python train.py --head_dim=32 --d_mlp=512 --activation="swiglu" --rope_fraction=1.0 --bias="none" --tie_embeddings=false --init_std_o=0.0 --lr_head=0.00522 --decay_fraction=0.81 --batch_tokens=32768 --train_tokens=133700000
MLP neurons of a small language model. Each row is named by its layer, matrix (gate and up: input weights; down: output weights) and neuron, and shows model dimensions 0-191. Each number is 128 + 32 x the weight over its row's rms, rounded and kept within 0 to 255. Numbers have three digits each. A neuron's up and down rows have the sign that makes its largest values positive.
Before each neuron's rows, "fires on" lists the tokens most often at its 100 highest values on Wikipedia text that the model never trained on.

fires on: "s", "y", "arch", "as"
L3.gate32:172114076133121109112123162106089132080134124110154104121113143149130135165115124146155117122130082179055093111189139155079132067131161131157135068116103042088109123058168132102149139112087151147120116136118082085158168115132152189159086175150105171122074153068143149142126151118128112144125148133100201145097104079159224062122086097144118157112099163149194131152150150087189173134193088093151073084071102161134164143075127136170106096148154120138132122153110145085126161141140101136103139161156132144168163161157103136125119072168149152141146073114127140065136075107134122146
L3.up32:153112206158130166130172135189140141101160171072160187130190129074054126140127100101161084092126138147107099145111133074107177136112151119188076087176111073149167174113144147136138158073092173163109115107077100126130100129104184116155074164106152120086128144029075155138108139119151142138157137148160092146158114104094096131123110128078172086175141176167109078129141126127153139174119124118173081117111085177150113111100126191191099158081165182131122121135084089097109141133135080170153154126128126125175148152125128142176108155145146116078117080128112162114152107098100181143
L3.down32:173144207115133128179122117140096110143106203142087134150060115139136035166124084130078138127165086126135125124143112122134107133051088135073077113116132169123150114146141142146112053113182144045167125123133173111133176147127158118111148096134130098190155085149099077104218115127161157172125097113154137103095146155116137169122127123147130098113153137145111077101119058104125202174136147167158137163113163111092135099172135161114100139164159134111107132130173070151164151108103156113172094164144151087165096130143103152147179162108112158148111166136095153097167045135102081090

fires on: "w", "es", " main", "ing", "k", "ta"
L3.gate381:189178078096138055106082171192125089107131127058102063162090071162112137180130176092157116154153129114116132080123126174157139115181157166112131133104125060085089068138094151129134125094168150123152155143179172101139089096139135123148118082185147129133170160129070106157138152145051125092157149138125192133145093134107116116114139094139132159066179134134126096137119163144137193142119103103101154157093158083108086150141130154076176112123094135142182155159126145094135106162112135107096071149180125125193148061118150135061115132139169172171095154154161144120130169150150131149
L3.up381:153167127124099137055119073117132120105108140086081135208094131161194138131193105136111162110153163127138064172117173134125157148126149255159066142089166126160127122133134167165094058098086146118152106121130107091137119164134086156114123117114146144129156148165140223191098108129090093109142105131100065125178135161133069111136073096113119147103153110149098114163157206104153163124133118110074137146124125102117083099129103111134131173107091171127166123140098143117087147063134159130086056152133105149120163118115113081129166139137191087133130124137102135114146106085098121117
L3.down381:160096128080159090093165152189105132098192157157141117170119112104130188151114166143132165107133117126112109097132185127120115119142149125150091153124079154114136114117164136151151176115105158195127185114094126126129112151089159081150110095111150165050150106107150139158175137170138087129156094142121093097146151170140060138151133106108144104137166098184000138144116139098126187125133097114112169077088102145100133152144111196131125129126122134163103149113086117094166171122124151157080137110120125137155072072133156148155138120197107150178060067106126106083189073162105115050

fires on: "l", "ol", "t", "it", "et", "m"
L3.gate150:131133101119099117118102113110195144124093084103142169162050176163141098160082101111103117112092119141133177099121099139141073094124105153111146159112105083064118164156140121111091077136191136140158114147100135205095081164109069113143115130109165152194172103080081112135123150099016152170151191113173111161148155112132141143148119147108108138106141162123138201205139108088091129094178171130164107120174085182137138180156086142150124141101136096118162130123144143141177156079156098166149058079129088153146108123102140175129106163140135157115144119108131093119137126148130090050
L3.up150:105131111097074100096170121089094135116099128147158075116166089097160113163119077077086133069171103141151162205138110125090120071171217133119068118110108104119152122115105121145109160102085192098067090094130153161119070166151091161074069087060090144129124180127122103121142080155133126127126139130125153101125118126187168111144082112123110140083144105157166127144102125160107120123167205124151093177163099076163099140119090164144096142108122114115113113149150144186087148152089116200118156149155114145103119166159116097129126073124195152109117141137136066102156143152188113065
L3.down150:131148081145123193118134157107136200074116132145113107084150138128066108169147170133181158101159180086121113114060111092135149143087106110134087132086158144151121076072101142065122190147111109144107195130116146127157103090101140137146182179080141104127114053185113158137183117155099130163081097176145118112187121179153125151104183090137152111129132111136058136168118148069115089122137083092080114113066106121134151160152064095114150144095128166076163152189143083135096121161089101123152114099167145144161082119083175159132143102158126118160150184149125166102131110155143168119

fires on: "s", "S"
L3.gate443:130103097174085105119164135135083147107177122106159074111131136153128163167089112088149108097120154092140139197139088156156100155125113077191150157083116112138117109039177129128118142196093161139117148129125122113126098177146189119159182142156078125121053159136180110097154196073167137143146171100106108101134116155136156150177145080102106158107111117099162138167115123135139143068166133130189139119118095092121141156083091115111121121070119123116138113071126117093152121142134106152076107106115103102197080060066121133141129141170169133178176089133092068082215089153128131111
L3.up443:071173076117106097090108129077168098161168132150174197130145164205080124134139114099097088119136069125143124138101150170149127162128185089171169093111145152079083061121185108124157120147100206099157113132146145145084141126115152127141108125153096138140101132102197133117103088133160136110114155125132111156181138123147115130137101108118162156141136123134096155124097069137114144051182173144164127170188132129120108126129102123161154089085124157090152170082125151083152164113130045142102091086131133110154053166131102159142145168056183132095134117112117092038151143112177122088
L3.down443:075126162153143100131136158113150126163093161098109122109129106165126095133086130117184110146123119095153162136121129133163158100094172069103163165192151109114130109120118122171094191181132113126133050124141155069135145125115119048161066146108041114112115099057143134087138122175154150135121091129090148121112144156148125141117125119126037144117111149084161206178072140155161131102101117202075075177111081136133135142123078146135130143103160112094138213102134120129158087116118108114213141146114112101157102066121118133061203155115123117147111059119131112114131094106119104134

fires on: "s", "t", "f", "et", "di"
L3.gate503:124113182143052104127119153176144131200153091118128103131127160165160190148120159127183170154161069125167091138075094149082125188088140151137118120128076135164083048097153064124164171114119156166145144148111119143138145114166177122135169092107157112171166105135103101103100116102132097142077236094069104115152150140135141184117155144112102132122125126158137166174117167148117171113100157131148060174149100133147084125119107158112109098089127140120125175172136109111198132131109142092147165123071082129173109120144158136051116142110163108082100109061149131130109138158124078071
L3.up503:107128144124095153099128146103144132189110197126119148138135122161192077140134102098049149188148093129072079172118146113095166084076146102104073123161206125154157122121075148086173078160107180110142157127183100143150079117143119113114069127103146152117123075163138088161074115154087107120092123123149129120080117185128115071140159143116158169084103137109096127181105112134149135085161136104229152110160114110124146107186189110132186141137117102155165152089151101091128139142150138152126132124151065136071060094149117156073146081147168158101155123126128146139119069165114160111
L3.down503:112112144110213095103128113050160165109152118059153148145089151160110119121128178116160091114082081135181139126127132093169090130097124140147169129085161116129069129128058161091178154092110141143047152143065104133169147135140062142124164166146109103146159144109133160147138054104104147183130120173146102112158150125182131112158123077102175150124142091141110095066120093081209166096063146158102124127132130111158088122093171129112124143176140121122121131166071111145173090160099109151092069080148142146157159111108135159200112097155151168105126137112070153093100080150120146132

fires on: "ing", "ure", "arch", "ve", "ting", ":"
L3.gate179:129177103110128097076130119160156097121093137159046059190083194098104116155154074090118154121158110138160142090128152106123135171141156109206152110109163140146113097045111136125126131101062115170086103070135136136085103153114088085150127091167022184135159175128047130118098115101075123159141129147132138109172142124140103115087098133129124202103152116124156140113196109178117095178112073115137159100165094200139122122116142182128131135136126140152084123181125058117132157113127096148156160132132068145122157114159122111144129176135099108150082099120160136117116090111172123133
L3.up179:156124104161092194156120119130146120129110121134077126127171141152159116153063136100064158066096138142154151193116128105086148143127146127116111091160077124168135151145133100133147141110156087113128105162129138131084168130148164119106169120151104168131171143112094127107189163108071158156130148169155115125123117109091163086125158170109111148129097125107084176088130161170081143134161170110187095084137104041069141050122148151119163149148090154086107141154124103083155183126159096172146121149174198092089184130158129146142159090157086142161102107068133105075110124107061236113
L3.down179:103085116166158129112133094126129103149078141121205156135154155138153171129119129114166119092099125110213137128158185113130122185152104201169118167120137199086105160063077178062087112137117185098120145140143152098083110174105146142101156126147014158148103112083093107096098169088128142151090156158105132160095141116156197089151134142086121095209104127148151095140169156117161144107160138113108096157125115144108137067140183107112105166110168102134144149149162089141169136166140101145138135110109073143144127106135119151156137141170112117176101159119124183085114152065087065144

fires on: "ing", "ve", "ce", "vel"
L3.gate498:125127110126104140131122104130120140100147069131128125188119175122175162103117109151085154141189116210107129135124160134134137051062139139250184173108100107158171063096115117136141118134123163142135093091104165133090110144100057115140115151130076074144134123104154136134190092109079159119137076193138079128140162154136128113173092168180069161112160134093200151061128111108093084106136109148136181137143139186142060101104107116150179119087149152113120128127119145113135141153117124173184158148091116116170077069139146101103096110125163106100112110182119155105127110101145092124
L3.up498:173145188137148163181104167132141135150091150109114138085140128144099111164166113081082130097145156096092090113188158137091190116135134154137129089167143085131177130162067110089170122128063128154106105141159121154103090138115073123038057171114084100124142114108129207129114086154160128125132114128132116116187127143095151070179120130099115179141170088130094158105140123142124052103080220136166189093098103123109079123151103102143151116093118089167137122149162144166183166082120151129127128190132090116148142097157161105111150187140098097111083159126173164079155113094147132100
L3.down498:085189125175078145152097096162094121203109153159109137095147181118185189122146122150148097150111109098175145139144141190091161085128125122129132147142115121105107129129062168076075176113087116112140117147135142133109197117151117180111124140123137146116120123125109133124176085126117186124130136105088073123098107141162152086139096114153130094156137160173200136116121144107097093086129174158147157104103144066189162139105135136119155076139102156127169108174109118115141129132118149090108165163129118147096201153128125188105103224079137148083143190132186191111146100057119217117

fires on: "ing", "king", "la", "ed", "k"
L3.gate259:183178180102107072086170110121107107146118145117189077129137096125167165141149113079139139188186154092128080138152142089146186029164103198105167172059162154122087101123144168123145187133109147156083095142123141135118146108156096120107109127108111137114092195133131085105076139155127215171150129152163113133193078110118128112119140056129128169141117137047145123088127108158176105168101137075128107146117157077133095084135138114074152118119141133169194115164174160142123082115128128116088095130104119063100146127138110092149110132146118123104128168105168156128116105139118073097
L3.up259:162161114115090077089102111108123101141053107099114131141097129143132166154131145093131170171160159049176081120126141102120117042165091151127102194137111150081101137082115200173130167118134094140104084098108158132132168173141154152129125144128088125117120178111107145096096131103056154115127117142149130129125111103166134080119126147157052100116103145161141107117155099198136106181129106122170087150116086156143043141133079122095212181161149177164162106143160170141092129075104127084113093154128109129067112128107144083153114113138055141069146132105171137108100082109164094092
L3.down259:128172097136127136173120148132102107170195085157107099126111122128139126099129052116148088127092138174088041163143078129092136151116110134181132081133120165171136077116186130134135137122112108133119123097083138185106174080120213142144105155154099131084162157110090169141218130113134156124154095088103077088090189108103064126139194111149159159108133092185147112167128196095170161100116187128148082154155146101140129138133118184111119088101167150057172128174137097118096160188130090112124164147123107153172145162156126151204145168128151099096131089119107119121108128121112130132

fires on: "g", "r", "u", "c", "d", "tra"
L3.gate130:118109087150104134111184076147158099176207098053116157089095169216137125132068123109190098089162122162094084193139171143104100125124166148134135153155159103112124129167121078194138155146120115138156176090100140117070094133163070140156129105108119162107108134094088149143103062163113167131116110153102166147143109183178167166120116150085164126116188104110149092085136182099126170074168108107138115102103167120108088136088191134148069137134142101156095096120101127098132121097161141030121163093156165126128130147165133147083117116161147146173158137147107134119120114110075078113
L3.up130:126118084114140114171173134155126102116126095152103102118124070161144151119156097131121138101103170149151179153189128191147095142131117101088132142136193096120098150071095084170189195136127113143112096099123096145157137087196064068096127148130155045157151108088097203102112096102119120136155109136122124168142149171167165182057123128117194091149061127127121119123141125136134153147081098094089149102097109134166124189068120150139092098156128089135126173125178092149124130139165127142118105096186170122141153135076178115120144147074137174167080154162077103159161048124134112131
L3.down130:172122113145092154071165119116136104155132134142181082134123195134128102059136138150060067152162139128088119127101125160178080073120122180147164154140191130129135158204155104136072088077077157176122131180127153125131160113112097185181148154177112149121178135146128096139066127157128133136098169176105083123127116123151147127142090145162176115165160128132121105097105149110101104153157112117086112127121092147062137123141191104147201106122199067165141109190123160134101136105190122195123086093128155041113085107152103155165160124125104160087103151154150124123123111136157097097

fires on: "n", "cu", "d", "u", "f", "ph"
L3.gate285:134097132159121107090139130107149095131142104109108111102123144151117163122093181091095145141126187134089158126138189114177112136127125143134179196108166156126142076163102122128145191145107081109109125080105137111134171114090147131150116144145117077108141090158160090124089132143145179111154116156102137118148138104086198145139173104150140166091142069065134122152173133112184099090122141115197147140122123179086152101057106126190166059155162104106156159127134094167167121103072074094137105082094107145068116078119120079135087156121180175084110083086048085140129125054076091105
L3.up285:094108112155129087066077129142093140107150089146108096120125150154126188150124092139073098110118134115101151131118156121158082129082125120142182154087097126134150139165144088078092108126116116234144095132109172097153143131143119165161073143151196063123126085128167116108134134138105148182121133186074101031209145111143120144109107103084139100092093109125092109126168079148154097114130098133141140136125084173085094102124137106148129065172166124078148109006137116138127108037196149105127166138121150151100147113093114091118124118143163157095170145143141102114125100124082145139
L3.down285:162171134140131104152140114139080187136138062151170082184087174118117161144128119092057113129087152096103107101143148167122061113160162116110110125125131191108144122168093128105110151140179160159174149140148103070147135210152081094203188135135086146082152139051135117114082097119121129107146159180097130101090120187172139063093131134156153118133158124187137103162127157113123164166122136141178147110113143139176088135101100122199111108184160088156177092197183125136112125083103132101167140065128171088120135144123101114107128165172115127139114163158143130168092083111102161110